Part of a small language model's weights: rotary positions, tied embeddings.
MLP neurons of a small language model. Each row is named by its layer, matrix (gate and up: input weights) and neuron, and shows model dimensions 48-303. Each number is 500 + 40 x the weight over its row's rms, rounded and kept within 0 to 999. Numbers have three digits each. A neuron's up and down rows have the sign that makes its largest values positive.
Before each neuron's rows, "fires after" lists the tokens most often just before its 100 highest values on Wikipedia text that the model never trained on.

fires after: "t", "f", "T", "F", "B", "M"
L4.gate306:525483526505454509529519466447470473537489477504516434590416554512507484527494474465544493500507438534454457510598486432525475508456576537527514548493472499443410590515602525461506545502542538484439563437581495444533478522434491509478536489509465505466487450479540603481548537500470467496513427436489529447490484520519490557428471461490501489482487585534547527529509534478523526447508456511538530480474442474515482434491614493528472464463464470437510524529512474566536479455535483448528540500445456507504533551510615527451500502537534487525483478500463448440503521452488478477485543501483422435511567445472445456490506559474492421455448476519463506512569485490539493531508513454505422510410543577480599456529543522495562580492542496475564531549505519439473478466535466
L4.up306:514530480543469556486472527464524479506442487509535431547481542511568517532520462442552518454456439541475476467505474480496440474442566520476492564498529517465404519471530513552504549491545574527412564510582491468452504482462492483486553489530502472487563419576520547441549508465523499561525530410449517435467501521460559569434478523455509458460473531523602492541500514459535476449446455478493559478501460510513553508522597470532549495508494464464581516540514534581532513539520492420490489502481441493519495509469521511518467490500531461513441507493485528423512550475545484521486508518461467443509552423457497478452461443556475449468448399527487580514488436477508474546535470474505436508390566494452538414587514548507551514514491500465531498515476471494474459430508520

fires after: "T", "t", "M", "An", "the ", "P"
L4.gate942:541536426429491430438489526501503432499504506507489523455625506464522493457463534589481503563435508492444530508596489528508401555508521511509397397508555469439537519492479438484493499502448478523481542535538528479523495516500504471569558515419481503488502458515466534510475493554520408532517505502457482502450443512472409479474465455496538477545559551541491519471523572485468392529480556491515478468511488537467570540453558517503553489541590417488471547507445539575525547517449436461594514537512495504443501503516621539534518462442539537523488548453520577478477503523531454512469516450536529508449542511528475497487489510552553464534532522498582556565503467459520471515526427446509507507506507550477564524444492504443531566484530548471527508555528522498462525518552483
L4.up942:505548465553481504499571483487489487514463507499478509469485508545599482524519534537515493536509459476487539459512468535549368520508549528486520529507519460470525527514477405467513538489482512487481508477533497491481461509516565515538460536542520542513521477534477405459530497490484475476545424459453513467555535516473462475453486529501466352545545471472491500510557584426541583502453561527519479464547411547449609519580596508444562524460470517505520473511484462547468538570454446531582530492531469458540462580556571545517433451521503475526510543476498539492543502545534559536511455479527504540541462459469489526560528463502513483523461560491546459534489497473548532488497562445575494499504469504477521544481563532462467504471554506537468550546535443512434634537506548

fires after: "of ", "at ", "in ", "ach", "from "
L10.gate862:499500527453453495494478552584543463498562501463443496560549531509551469512495462398550497560518473468427419491462563489520424494558538440455490559527563487587501535496530452544466470498501550513464510506534459461514522416466489512542437490478537492439444447544569527535528517450547503506538474503491522553466589478497512544474488517509513476487454453511482479542530411491439548501428520485569485497595468518536449478500459432511453546576443479558488493436567487568475520491462488558532480528432424544478493562488546554496532505529524536479514453446441484527561489476458538476442530500507541457465453503520510529496519516535577523510525406607478522570568537519559546496506528564455469505505465419506482537523484474515489528422523463522489468522474515450483524514433448
L10.up862:484477463520515522491475453539433485529531535516511513531535472499516499547518532454510538548456512483480475509575449567456414514490500567554505464499572480632526493567437509486469469514510524494470571496467547486610524470511506426449466527556533579468439457512522496511531444535454515513482481529496495554503498524498448546433493494487483464481533506519521523416401453528549473458509457500519472530567515483527529489534524443496504539584487595555537471529481577527549519505490443491459501536502531476478410523566447589503514526534493461442536506519495523612553500460530567560498481488482408474481484549480477515559552458518518533500450538533522478527579520535461431466462515525631487488519555494513546445515517520519446590477465449510452529462473466520519470537501517

fires after: "n", "C", "r", "c", "inc", "R"
L4.gate627:488560541504478547436386469454494529451485458458443475587453551515506502441487522479522539376515537479528523489526518511471495484505456475532490518525529543537528481517518455571487496530512524496498537484538498527508446503433513416495551417470491404526548565541508458514478527541486448597502471456463439560473526451446487492500496520503497452508500460541465476540475554415518506481484604487479476472491546500514464496478505484584517469453509481467489528459539512516516482534560513514577508517463430491514549491467480547482493519539501496514541520463507511470481491464468446546484578538483535528552470552438427447546482590497484512420505487491448533397443515510490474494409547544525511580444508480493538444444527465464472455486526491501493455495582480510544466499509486
L4.up627:422583573494494477473490456569519559501532550497450501585411488464553524507469475476537512472501520526481464405505503502579470452563574462535530568533506513597542479536490518495494526435544513488499514424499531583459437477449524504564535466472547421530528475483471423544473547518538506561536488489518509520456586463546479488453503489516466451411552431457577483548509475556448451490529527499477486475525493510540521468482537532456479457531496467481519510459452565452534508543470495517585526508473444461500511523501461499513478485514531460489538564468495510544482515514449506548463417457527436513520493465463515497567575522382516477478573515521494493488533525474475539493464465509542504571503509546510543448530559517457539481445566504511497545554463509460547535466611496

fires after: "\n\n", "\n", "Year ", "os ", ") ", "Team "
L3.gate1131:523515516460539513458455620506506510604472494464489529522495469540541472455515547547418457411481417518462468543543429550494464491509472562552502501555550509482512467508488471513501485510532440532517396487480526505516504501550481409500577511559527466460535529485516515542472516531510495575530509511428485471497530530486553500526491507523533562539487561566502503448554465520479512537481517500530577532535506472530494510456442515505525597537543489506554550517459494514497557445473546580512503517504478535462530507540534570505551469444453525511524515584476515500568442493538477556565474492531508450513423454481424455489527420471437450498515463510489536487432393533522500531445503502491471457519498384431478464529533565527547514519514494527520539491536539518516527458535524
L3.up1131:531462466453555530479437531506529469570486587546470526523444468541571498524480583528468428447522527533520507544558503497467498413544499471532465502445511517465504514473475437504527462516502514507520431406553526473436561471476481409527524505493543475526395459492421526503541486448488508549496568554468478481539459560556506573497447504514515534523461392549494535443489485549503490504499505523512537509567534530440478503445490460510498567486499415507519518430456451483474511548556524497484519485500520558410471462553529560493495513514472497490559491548496504459488544483453514527485541494558396476515503530544472487588479472467460496527522488531455507488455459544459512554489449540447508432465485424466476485486504545534530390566471539494445483533510442599423577463527428

fires after: "for ", "over ", "of ", "to ", "in ", "D"
L7.gate694:456463450624482534495501466574455538446511501533471500466555552542508577553516577507503493477537455518545468487530512444539465420515484458488482547454477580477448401492440502510469527439444497510481538477463504521542528511540428485591529517556445493435532491533534555521566539477454513518515480469468477586496468438501477454530548504453533427513493586421557486482495520517510530508518500464491444513496579546524496533521562487508477481470427476489394497477495500470483568540475420489474480573499458397466498493499456478469551475467510528519522458488574564505536512442447519465515524514503517390459498526522525494380565401487434437437489529513566456512543489554488550444447473502463459477495501539569540503458507558501542471461521547540490549499521500519489554552506540
L7.up694:531434527470532489481537502491496526513497498456544568519540508572462479507527495464475517512520488406488414496488456421495357509450543446492588505493528479507471491544528490578453499526499495558515455532534483557501489540490477473540477443488458506456434459483553465465546519481415508425488514455396450530549517436503477429507532540445540457438465447457447586521529427484497514529429495527468470563502541458508526546511466503498516502546481560549432445463524518520484624478576440454454490508528524485440447432537573567526483515511478506575548402551532453545512494521570477559563505571498460461474504523480503523519501465482518458484513543495525429464500482526554524525511498533489444503535463532553452557559510496511520490449474495547509531503591503549509514463493505

fires after: "C", "c", "P", "p", "Cl"
L5.gate69:483536533455558471516532468466463474528497624442484492556497511534470439508517517503449445509471415522519486542472499522534482507529488462517486625572514500520521395546524495494546453458422500498463537538521509561478533613551645445450444536479473458464540494498487508503541548496524404578433496551507495512457489499501538563633504552525490480415480535517496537537571614443465461565539499517500515524486482560506508494456516548506482481478524510414519530538487566508497555515496501501527475497498534502454481501506523452523498435491501526512585482539474463476474496447556520531423418479539568519502504487427502498539517428518509504502526457461547483486516511500431522519503540455566467490535475544475434541548549433488495498501502461478519517458565490514483459521498501
L5.up69:434586530436604515469466475431434484465492524529469578544528512525487498495554515493489461529540480530497495533492504518475541459486543541538506547515520494552503447493479504555520463517423575436416502489532506471497497509401541484519511494544520517545592517529510506588527557493522478601579506471476432517501473412497513541439463523513478516446459477493511533526469493502397449476493496532476481450534491594517522514434553606543487480483486505478513479519539479502463488518505501551570481525465492530466477480550456531478457423564477459503529565505471469487530503438526495514529452499489495548444467407563485476477587479543489514572530516538570507475474513480442492498629485518512531513545562510468473506570486506450474498513458458451502533534587468475550437560503477

fires after: "T", "at", "W", "w", "ake", "Sy"
L5.gate302:581442519525531518557430531532447475483453417520532498528514445363456462581456482485523461519526538471489546492505488461504494481497571550472498476495458518551504525473490563454541522478526506602552558504511507508481481474446461538527516501405446522535530537558453569521499475419533530533461393455500517524470459483487539494576514499557497459442434517488463535544449459460474454403467435495462455617489494461516512481471468503523482450523491487577497547501489491540592536536501539522421482590572450488497556529460461566468503467452504495496528433502528464481461499481484470507470539469458518489519489552510540487472471542533461510475437615564537496455552508567508449513501491465409487557514500487462530571506500473473542464490476470553517427543473479450530498450519516
L5.up302:507479532517555482496500414503479496524526501502591505528489525515468509455480484534483491482456528423516429532561517488521441427457496492510530565506501475513444538612555545482458495521487437561544446491546540484484473542459574443507550478598494502514527444522598489566495517520478463535470529517509491548491471419491476534481476472491570518504560499488493515499498551503530538490499558482509529555463536500505436542536529511525478579497508505477566487522469525515515502470505447492526470409566444508539574480508493505596567579465509450462591482513531520512496567522526515510547579382435469475508542434508479550496516558528458435513502410546515445455536480507492476553502538513584492510502513512495526545476575492525601498497486500481530466519581521428519517438520516

fires after: "(", "was "
L5.gate1142:491414589541486415534480477492475538461477548433531597449463588495518470485507513492469531546512460574483516487500472474510531566518548450514519480431570468539555420526451511536588547516484581519567523473468478473446465476511502473555498526455489598470490460468460498508416542523513511593540523479482474568528433516462470438461506440523497505519507538498503511460503489528623535475462545485518434508543513522514490466471441557492553498488479470483568548464569544547543514511536516546529469552507487465559529498514477523484455549505580514541467545489492480461505500533507467510547522523478540432516488538459510493546478549569541502551511517465517474493493487545508521479500516489555521475520461555523494529476422478467454525480517426518406539536529483587508533515527489
L5.up1142:502402515489484420484502519504486541468463539509552496481539540493558488470466444428492526529482458535425488492513502494532512489485515473511493509380519526425492466553474462572562566459444537532561542431497529446517501507586520495581472486486537504445491501432497499551476578470475527498521604562495530492516438510447472474529492544527518540501517511519471548508521508509602522487460543484500426451526514486521437496459462530462517520450509477518519501457521491497509527556529477549476501454474482423527508403514472476522456575517481484558480574436565508504522493613499508513496522543475560481456433465441521492538435496529557509522483512482534492492508492500450527471462453536529523458520466597583538570511476476482448435446522515567483505515496472572523489482574465

fires after: "L", "l", "Char", "Lu", "P", "lin"
L4.gate1145:456498536487520470485504550439485475520518523433485539501501484508505534429440517515485432521529487527516457501494560607492520510496545521544503492465521503510545503546470531440553502496494456538467493464467526493502570509497464485463509450556512447563502568456517560466549496491522475522481516435526487432619477518452534389492431428531473413487498543481469519467535566500491511456491570512438567462526425466519508543539563531438600469465510463597462515488470498473445501467501530438478594481448440530540498456483577498446482417505440552474572516459510425472433456440515579498542523504512562530467502508524540487531552497554447519449516495502493491511461527478477501541464503514451543574523461536509489516438437465475495539518501505523384478523475603482493518502420526
L4.up1145:469477583476550540453442546449486546500509514503486523509510460458540448526522498471480521514451460506514427516506464551475484460340531596477458425521454522520513482574503519431500531473470520483511474516473582510488527467468518444491430448509463418529474573483502556473541537506531507498532502459568517529548501529550507428477490460444501453478500473582486512463519477537442507497534564480492523397542509522523500519547475579467519495451482526473461473471535461526496534449528514511449555510423402512564551397466470485476399483472523555449445492506489450532470498470508462455522500504500497464514460495469508608516557508422468443528525480543491494524481515542484466471518561439550548511490503539508521537437465518496457504506484478516410484525476452516491548544469550

fires after: "T", "t", "W", "v", "Cong"
L5.gate124:492461456481494555543444540440490472528521530472494532537541452485578492497458491487459498515531548517490509462519503502503508539525466450436504526549463510591519475551535542511432551491463466455587472502482593519494470516475504492566492516469410461485467462527469489510522488457515565528469503513573458460531453497503566521544493480497471530489489500496580520472465550536495475485467490514505504513510548504579568534453507517559488512515488491470540539497512484531514532557464517437531466616483489486500521471496488547394453441469508494517582524538487430547508522570502480511492613512479550570509568493443489548499490526498436471483493547514489509486628457441532499560436450507480582510527424523504521549498541554525520500498565529516585535515540542531533537479541487
L5.up124:459517544427522424525495534453533487672492501472495446494486467433507524441501467563551490453507548445463465481446464507461487535478480521529431516483489497458514443494530537553480472399537557470523491557500592502505421474517527459565464456516477441495486483450458496465461506553522502536463514491466529502484518519447433479530546514430505446470541522538454441497535507467508445545514505509426513472541463470517464487495511453504476529473497544456544515588511516473529514515492521499463454461526485478490504508442509520551513493430557486532450527457494492504485469500469513538525573445452441502478519347593437480560470607513518512511544482492492484557567485508457496524480461476585502509525454455502549419439506544521470475524541518478481521434473443543507512491598493

fires after: "D", "F", "K", "B", "M", "E"
L4.gate640:556477550530624496552474600559518503521481526476497501577495503436508540534487481476500422460431481517536581499411466521449501549507427463512511558521570556519499481424545546501479481518552523489469582504578500527438498496465489504529475517493521549456509537520470569477491543444509492443485475545362457470483517477471541484424464429461532482495514492488576474479471492509495535495439513509488472484452522496452529479503470540555643560513389511507531548469487558496505508552460534497514542456531458535495540462423476437447480472473411509457522410489533459446498480454491422398504504539541502484617522466484498487450487542472555486527506513555513429545507518454557522495504519518526519544513442504431532448542458442532548506486517564524564526471537468482460471553526488
L4.up640:523456564477559482428465472454484527493557533508472482463521487490469517504583485478438507459496565419459563403563523491473449502463497496451512423560441493629527515435491606483484490504537531450499507511539492482485488470553495486455497544439535531480580384520412502494453543528458475536408562567486488509475595513517550440461508548522562473569444473521471556486473478518498505485477411483528474500512416470474496516560539493481484524525524532490502544537523493485514491570481501506515495503466427531509482489401495481510561507518519520482472513485483508454492519454484486543511454501493610464523509517555561486470549496564497479528487490455501546495534476610445553496518512525500517425460495548479524528454526541460495531499469556515502510518523508470529480471516559

fires after: "\n", "\n\n"
L3.gate472:496515510462562488549404462475520540569474434566515490503494478520508479554488504498542507422549496489514522467545532452500462463490487503510487594470522463559549482506490542520499547490516469451473461517410450503480506525476480484506534512521471471555436526552432578473572502455618501547463513471476447529511497500538501477468513575506508530513510600520507487494480519565578469513497499520534533507502466491510509597488508474559519481514499453486522498468415508503484535557506475562526449531534523533459488528484445521535511434498520532468394545497537477448482466522473478533485472508482507544504512515576382561539509474473471458563465488452566517488524491561499585500537542528490514471479469435474400510441509533454500538427529509503492421549534428502445489476530496
L3.up472:528544410484428538487490537475482477493465432522497546526491562533595515499447561512501484453508426472541469462528458477507508499478470534522457511494496451484551610497578411499385519451485529514580500461495492485434547509448472518527507495524490469526518573452497524589514500478497490513504568534536485554524518540521504469443524485516540483534493500543476469652488498554487520526477519496552487562472540491503435556494476483535393547511538492457522486444485434421515536524508514513498522433503543562553472479492554506513539500500497540469564542485478449509482491548497507539448568503428486560453445547504451530453458552479468517480532423509476487540505460509460494466521459543497489538539518547494594525437548530491499569493501508507458483520608495538513545519426459

fires after: "P", "p", "m", " ", "M"
L7.gate991:543521479450521522481555538601552472534407468532511480481523478540456471543516470494515520525491515532562511550592536483554467495450444451466490485496553592489537492503522536563441449508487488463467471509506524520542471566510563549506487530429478520461509515510470542552564472575524491502523515475496524542537524545462540503506511574538395426474519601479511468472569558548463539496616531473524511431522491548500533515460489504491570461554489548526474599499499513507506481508481478518491495504519517500498457497539576493506490495510546528532578565498514502505439461470475543495521526406535582456506452483520492444465463494433460502471557528490497512505469427533532498464495507509515562528532512514572441485509516514469526548497445548480565556427531481447433496498511460
L7.up991:515454516467480506440515491524436486419490549570555584477502556474544504511518560553487514486492578562507565545500508521551470494506381494608441513524496491465511567499486551481548471557546450475500488512463406506450526469512542431404443544430515500535521450489549496567416529522516441534417492476484486497498516478484503479575447534453494507540457571471447566494507488469565511466466510535630470490459472452466531461497511575434447470515483518489510451496530551520444512549607500521423556521515462472526504556543500550576450491488528490420519520525502460535596517501506422476422469528515511564502482496553418496510503516528510438484503487521453506530506502428496484426494548536477496528473486510516520497462550484546491510492500461523475413473477467494483524517512498

fires after: "J", "R", "B", "C"
L4.gate413:501555515517501571485390464516589501485439444534436550526504429473459501493497552480555572469481558542513404492511505487474535524522539505577516448522505494582522497513451489527515486466570503495569451470490540443495522511590571433500517460527540493499455452507389541522480505496520505542508538479520543514507506460500558514521465594466466427463546510389500463479580491568466558529424507456463454523457510494502471498508500523535528479493498503474482553521533486474477498500481538506525542443569448434540541461448542506499494504489481450463633488504555478528470492465435491466553470467428428515440553501431484551549497502541498545463497554534517514537523489505494505418490522471514502532487598400515491496438495546470539537513524510509456496546506503501480494435510488
L4.up413:490485553563508527508492472492444619493513582517515565527447533496437419567551516428535547512532537479540484523554514510394527439583450459484498550496514463506503468551500478562500534515509550506540473535502512490486477520496546500547449522519548450558469464580483478480534567464481424507489560482553537435588392500560522522520473532497476452531450454386500470469524510533445464552516491526475476505483551480487507514521553454460517538481492495472535517508545493493486555542525530501578582521509539428547532525462557556473493512559496517446530512489532440447427499504391520456512499512422504521471414493461504505530495475503492455495542570503516528501492434570514470573498518462485522559465439499540559509442503513538527476505465540547502529576457515515501547495521478

fires after: "of ", "in ", "by ", "from ", "at ", "to "
L7.gate608:507548497507523483519473509504459521542574428485498478517575479463496601501542418465606561518497529537497464500463498559497512529490486544552574491517511572561470512530540509539510547521528512478503519460531498472531519455497488458486526450486485514428471498495478530458573508566541470540583425588437503451481458482475526490427577429498491469531535518477523466471515506544496503499481447469499477512559550494531484478519492470477467548458476540578479496502503511532481474452551410467457503508514501601483578515512493511440522492536502487506484496468455584551549473451495499444541524399556550524454492505410530440477538475609486504372483505508538411536575550471544485517473522553501504472475478458494512489536478517526523534450553435477495506549543563530589458509481492
L7.up608:491557554477462602536460457577547457470561510510475485457468462498509571496510488574501614503490435485544507466477525491547483538554497557459472540427577485544552536508438541554537520575458467490439509522534450491461519536453492448481549509559533557558549514568455498463556544529442536517506508483478498535523507575532489473517582490499578496454498601519476597546505481483418529550470504495483490439492493509457486499535427461588546478564495523466468455436453466477514587500524509467502434546500511455515511498507530559529523484449485520484448496548636419573510488482499481506434449499462480448470482448468501488459458419473473546571442448584496489517524570532507515500485557506472480476508492510521511481468497552523526491439530450482475529469492490537469397520471571

fires after: "C", "qu", "S", "L", "G", "N"
L5.gate582:478549563530487528481498529448508425468493513408474526437565387499561514496558572491516483518536539522449455431522609549461545588541544525550516493518567526579548526520520476510477496504551423537478514522493529470471557452510476489525519434504488441441510426453450473487470484539506540522549450482443516513496427498489539489516519514504449462486533552456495483547514446509495436484580466470445483435551514451490537520502510527444469526499479501500519535507488513507498479502473478448569509427542484499552479509442525455429468506495486534480461511451514443500489510505481477596523535528482494559529492449478488553532489505533502514447533515530504563527494474535552418498433466534511521461443509439456469377473476397522540531526519530512519499480471519459471479417448495
L5.up582:546519518516495498505614516430511534510473515516466455533494465473447512456504471491508490464537529537458463499547467414489441502466480501462519480416454534603536517496520381511518471564528527489471473440544533524511544501499513500498533523482481477486514440476484522458503487496517484522526439477547488499522508511469530470512488516509498500480474543475545427495500455522511391510515465514544510465540523452522576531499577480486508590493446458529538597528522466474482536532516539525444491481609408489572469550521471482499452495468510543492539509534585472440517515546448520444554535485514572520427506513522468521513536547533490471518535469562521388484459448587501472526417505554487522481489507491510544530498468488499517539550475579497477517547433510453463509493523491

fires after: "l", "St", "Ch", "ch", "st", "L"
L4.gate130:532516467466503505503454559538557511506403459468481583527493474515472482448497536531481499523535522507497511475419500511481583481501521480453571490436532556576482474541507503457520514545482450471377492467491475498476491543482496463471589535520449547487532598467469545480535498485471534473474579524531477480495490524558508463485423456538537485482444490410507531481514526504525467479516491449498494512459485409524516484515428495522445483480451511512554520514515509522512494476504502457464504567502551494480537418498537499493510481417516509528560429505516499574626506407526441526518483537485470488529517559434444543470471522531471470434477486431501486469470452456521501483470476462453478450436525522531457522473382494502575482568530501554447463518512561527384520472482494
L4.up130:509475520588508504477472475515541479520467483450486444478485526514455457504520489463498480519447442575509455436480557539482563418603483494481488540490500516512501497513497400464521412467426483395551467447492517478523528503456493528472482478488433530451472483473492481549544455499508503500466481521535515550497457519481605491495587444523510469497550492525474532393486461567450478547497522500418541456528630463487522492499519528552517473505419527491581513463488480482496544523481489467415549525504430513516477453445457507542495514556515473504441471444475493464486490501552440489449485513445499532507405474507480503475470554506516507533512492447494492531490520469557535533533521472376449548468543535496474510476505467557416548547520503462480394529528552467470422533522546

fires after: "r", "w", "k", "ersh", "n", "l"
L5.gate289:443515437519467555530459542555492476528491484511482500559521542512440634483452438484530502481563540478502510553567564432488491546503493481502388516517545509510520449479489492594442498492370517480555525486514531561534526527515530418518548471465535490540551562546485466449502533462494549523517430438488472538511516502493541470536462530554561439447507485509488440528545482496524514489497489545525491570453506588559504515493609453525495510528548490514525498493513525466533435535504475546476491497513432461437490458415469470507524455538491488528445437577507471538460496473504481522462504536485553508512547540551482476542469503493481525511546495467446487450455528465497480583528494505521524530488573525502521543516591520496436608491505491551439527497577546500580503491424452
L5.up289:487485519476513525569493572625497511574470494571553481554507483459447532495460441503495495454504554423500488480482469521521480519499453464465501541593546562486538388565503489461518465463517526514471502482508464522510513551457502497530488473562481512462517503495488533475528478528535598439495468515493538510508444503399432504523443516564510418494442502428436517511529498493495459514577498510514490473457486495495525535507639520561564499541429521554521535469437527488527542482544456570440487479490545518489453508490492533477471482579501511483492532589494544480394562451508502539457512528596528581522501509511523517561500494478475522513606534524535531443482546463493500509481536511562480552487554481513586474515509504516409488532498532547552485499505527523440536496480427

fires after: "S", "P", "D", "G", "F", "E"
L4.gate948:428509501557485482534461513537453487436523503476502560495542511493465477490513512511494525512495568508439470505478521528486474559463575571513484461455530544506423505542560529504535504552550450524493493514514530451458511405522459639428507493495519519521528514524557498589491548535493527472463490516473530484551587480485494551569541405542508488483485537474529572464461485595481521452548465440543468521463554493540516461499430526502529529466501495495513480470470507524679597471508497491555525497520445442492474449494543456426526458539532520489488421450525463513515412513483488500442554487424503448493527556482488487484532417477523502500507551504538535530479450522519530552536528508458499477490518488429507456563526487528473545451512534524510530543528588466548521572515508
L4.up948:551504512426493493495537473485526537483534529545418547506486457507472533468450503483532469534493435500541534444552498495478489422512475471428551505532519451524494525486569516520479490510526464473495495470510517531528434503538452451585456455510503539398451471483564492433521570525463489480471550527486507552519568502471508473517476527527532394441434513463507506500591481536459556485454455479542404436540468465431571499472568463444466447525494439455493521553574495523468557505507492523562525519437493498525552518530473544494458483477486520523517497489484506473473548488563471459543549471478558476442518513495437464475401519550520542521492456389548441439496511475518575491468519442483433510486537532513510450471502584542591462519557569528512510475514470487543540579519464

fires after: "t", "T", ". ", "th", "at", "Th"
L4.gate139:488448552493469545483511548541526531545487478485539452506507446510530458446499501566521519404432447527452486479490507519486583514513483537541515502495476473425486542448505518551477536461480466521467479467491420525557505489559555469497494483455426487514501496460491474421546550583464575538484465523428408529469519562493381527463460419544458522440482479508562471436486519448511522524527536501472552524500403523553495523514511449530554465519505440536460511508500428578534523492527484442505408460447499506473554511502545478486538422477477559516491497461463535451496455566487460543501475451520516542514555428507495419521435577429488511513492500501485529557567512514545500547531481467520497577494505560517539532532433488453505505523557485468521476536480548458471493537511509
L4.up139:527444503499510474536503564506482601581509532546547495524496506515478476515521503485464443506453477517521462515531493486430484417506521599500582595492439481587501520535435551518518529503504549478480494510444561546458498476431404474533489522426522544509573430516516421438560512505410476564452521471495479470471508515500564487571547451502553496492431510484546460466447552496481470492490528510534506447508483493503527487499535495514560480548509562534480503498526498511516541510479509529480540528447446480494495459550536561513556478452396481466506474489530613452542518566490539477476489493605495522532509502533401465508497507541436470500460493491477489488494556522612464534467515514526441505452494531488478504447509507516489508507568421498464509506508493470506460562485518

fires after: "the ", "was ", "sh", "sch", "en"
L5.gate1243:472467494482562477489515467498482491495490551510578528516446459486515482460451513454620517493487477509441506570475513510436568526501480462477512553557461527518456523547537487508515552468483561477496494445465444517476505575538496491485529511514477512510488475558463471506521433506486514534448519517527528462407516490491499448519453414533482555545497514601514555398482436624545481437501458463455505486484472501601522455531515507543462421475458410513547532521470513521501499491520450497513481549504524484476527409465561468478491571510591445519486416580538479518522477510463463519460392534563581497498506543455502529486471539560498529499525495431462542488547533526492504456450459569575427503476470497507503483495426573482415456477463455553512546464510460523519506490466514
L5.up1243:520443543488474468484492526480470476534504444393554546516489541524546513468479485497486507464444439482523542510506549542496556489527598547544482496553448499554578488568442475532521529551470469467520506466464509516492477571443491487470428545480504466539483522599456455552511604484487488566494544465504577460471465459551556491515526494479443469529531572577536517483531487568545516452510474519517540449523493523550478478494438496497525479525508444527594496490610525493513476479525498430396484472493510504454505542469542512505503486538558548513568563492529466529515556505477471506427554539519499480435460506481394511518478547477501539448494544466516522444503579433523474519489478475505449503566543405470587483513494489487475499498491458570464490420554493493544482456531499

fires after: "| ", "S", "s", "P", ") "
L10.gate844:490530488506517507537475494439529478490609479525427528554439456506460486437438535462473462570512551434514435469544534555522457516470506493474517442519525488524492394547521475480497509424483482454485534475498501534526516471527486592496470481510515500587577461499529635486517433502504502471491514536562497543525474531478494512430450481528476526474487506492512505518509484536483456475462482458462477455537510554497457521479575515463516472541421506470513478457488499503545474467450541473419488589474472424521455439508566530522524429492478485428507508558453489513511471477516522424518527429445458531417487506502501523562542529577507510503483502555543535476464523479411491496471563483519421514569583522452452480404415468494518495480521587444512518510563516496515515507526510
L10.up844:522533481460487463459517511522498463503414469484450493457521554458431602427511503508491500460518530488504495505495493473449471517448520515525473468520423517583579534547555511543581467529537402493462529446508522491468517510532498492578514511506534532520524501518539543458599466490441453458542490466576485529474476484500522498482519491477505417402542468553509477473544583530512505531464555492542483411558527475557555476518487490490590436412542498546579529501516494506502529441524471527525513531509502502520519477480526467525505505539530563435461536464447522511564496467477517519528484500487550460522516455392489559506448473569467523481496421475566485444449496461466462573474455471500518555446359530510607524493483440543556510524499530485521495470405498545500509520504474

fires after: "B", "t", "fl", "r", "eb", "C"
L4.gate868:515516493527498515509439562455474490510417492500453436620504560500524561427526508480467510502516614499460506451555526491516519589541514501431495578568519475563472420487498566543498528512457466499490407472521484585434526543437550502474559501517474519497470506550524485519536474503469522531507477518491531475513533494512518621457461465508525502491530504469502505473464561495491518473510499499472535470435483496447524534481460409469555493492406399525543482479568539480501465545439454463459476489474479469477520456470541551499494490529479525449478477480478540465551519426474501495519490519522504485575531478451370556543570539571490409502545530518477469481469468429494572483525503495491565451495496530515455431548525512527545473477447528429472486454502505537488449422539469
L4.up868:546483538478482462478531412530501528516566551483533463553529575489545550452442428438556481505493617549513488484571565444525522471549478545529544562574526529493500538514444536451463503492495482515471426492534490493522499474536531495539488562538454501498536552451491391565479554592507483527504485561468508470488496480485456528518541538498537494514475499465527470444475527415482524533479460518473500487543513471509558510494490484488486484501586525524549430488604532557527533608471575479510529517494465462513512545516489509525468515557539528530497472541543513467488527586484458537496459453570447431561495466466506515508556505497578526496481505539504536475525452481460597546459551522463465480489499468497456566544550479397542571538404461535505497522502503510492538517514444

fires after: "R", "W", "cap", "P", "d", "T"
L4.gate863:482413513477609573508448550462494487471401485511573369522478537479504537477569477506547524491487454521469538506504536414500471522454548514503457545479442475527503507480465506486508507519492506600467466469505478453471551467450433529494565553451513452553498555535448548476492487543460501577543500537471446475475505542521509472533447423529487507577487567527490513546512549605479482535444470537563467590444469514453532571477471579407537479601528514483450530467452527420511464458530491548518450508463495474531515526444497482502534533492536505566505500499497459522494459517519462461438558532529512438491416498487483500488509507510519460491516551503540523490446473487456494465541534490450491608419546467482511587512479593472456536483485435551506526526510521528545499554512453
L4.up863:482473532537470492502499526437533503531476542452480495473444480468455499535498501481523535570455570532470477450577503523488404527499604536522484554490533460479439443488551496559512527505483471563532531477441546471445497474512538496438482438634481470496567489543507460467537466492536511557553488452493493525510449494523504472551484439536496553463485436470411521504486519412508491506531479582445463546517533588557516479488480518516526506463421558509545523502482541493514504474520468555491514494500516449463492380500475516461475468437437547501549461443452511475492479531453423490571520507507446474541461502412539486451508507519529496462517509473508489493527518560469500460493504521505496560523439495520531593563501470451518539558485482456438476434514555457523505448476533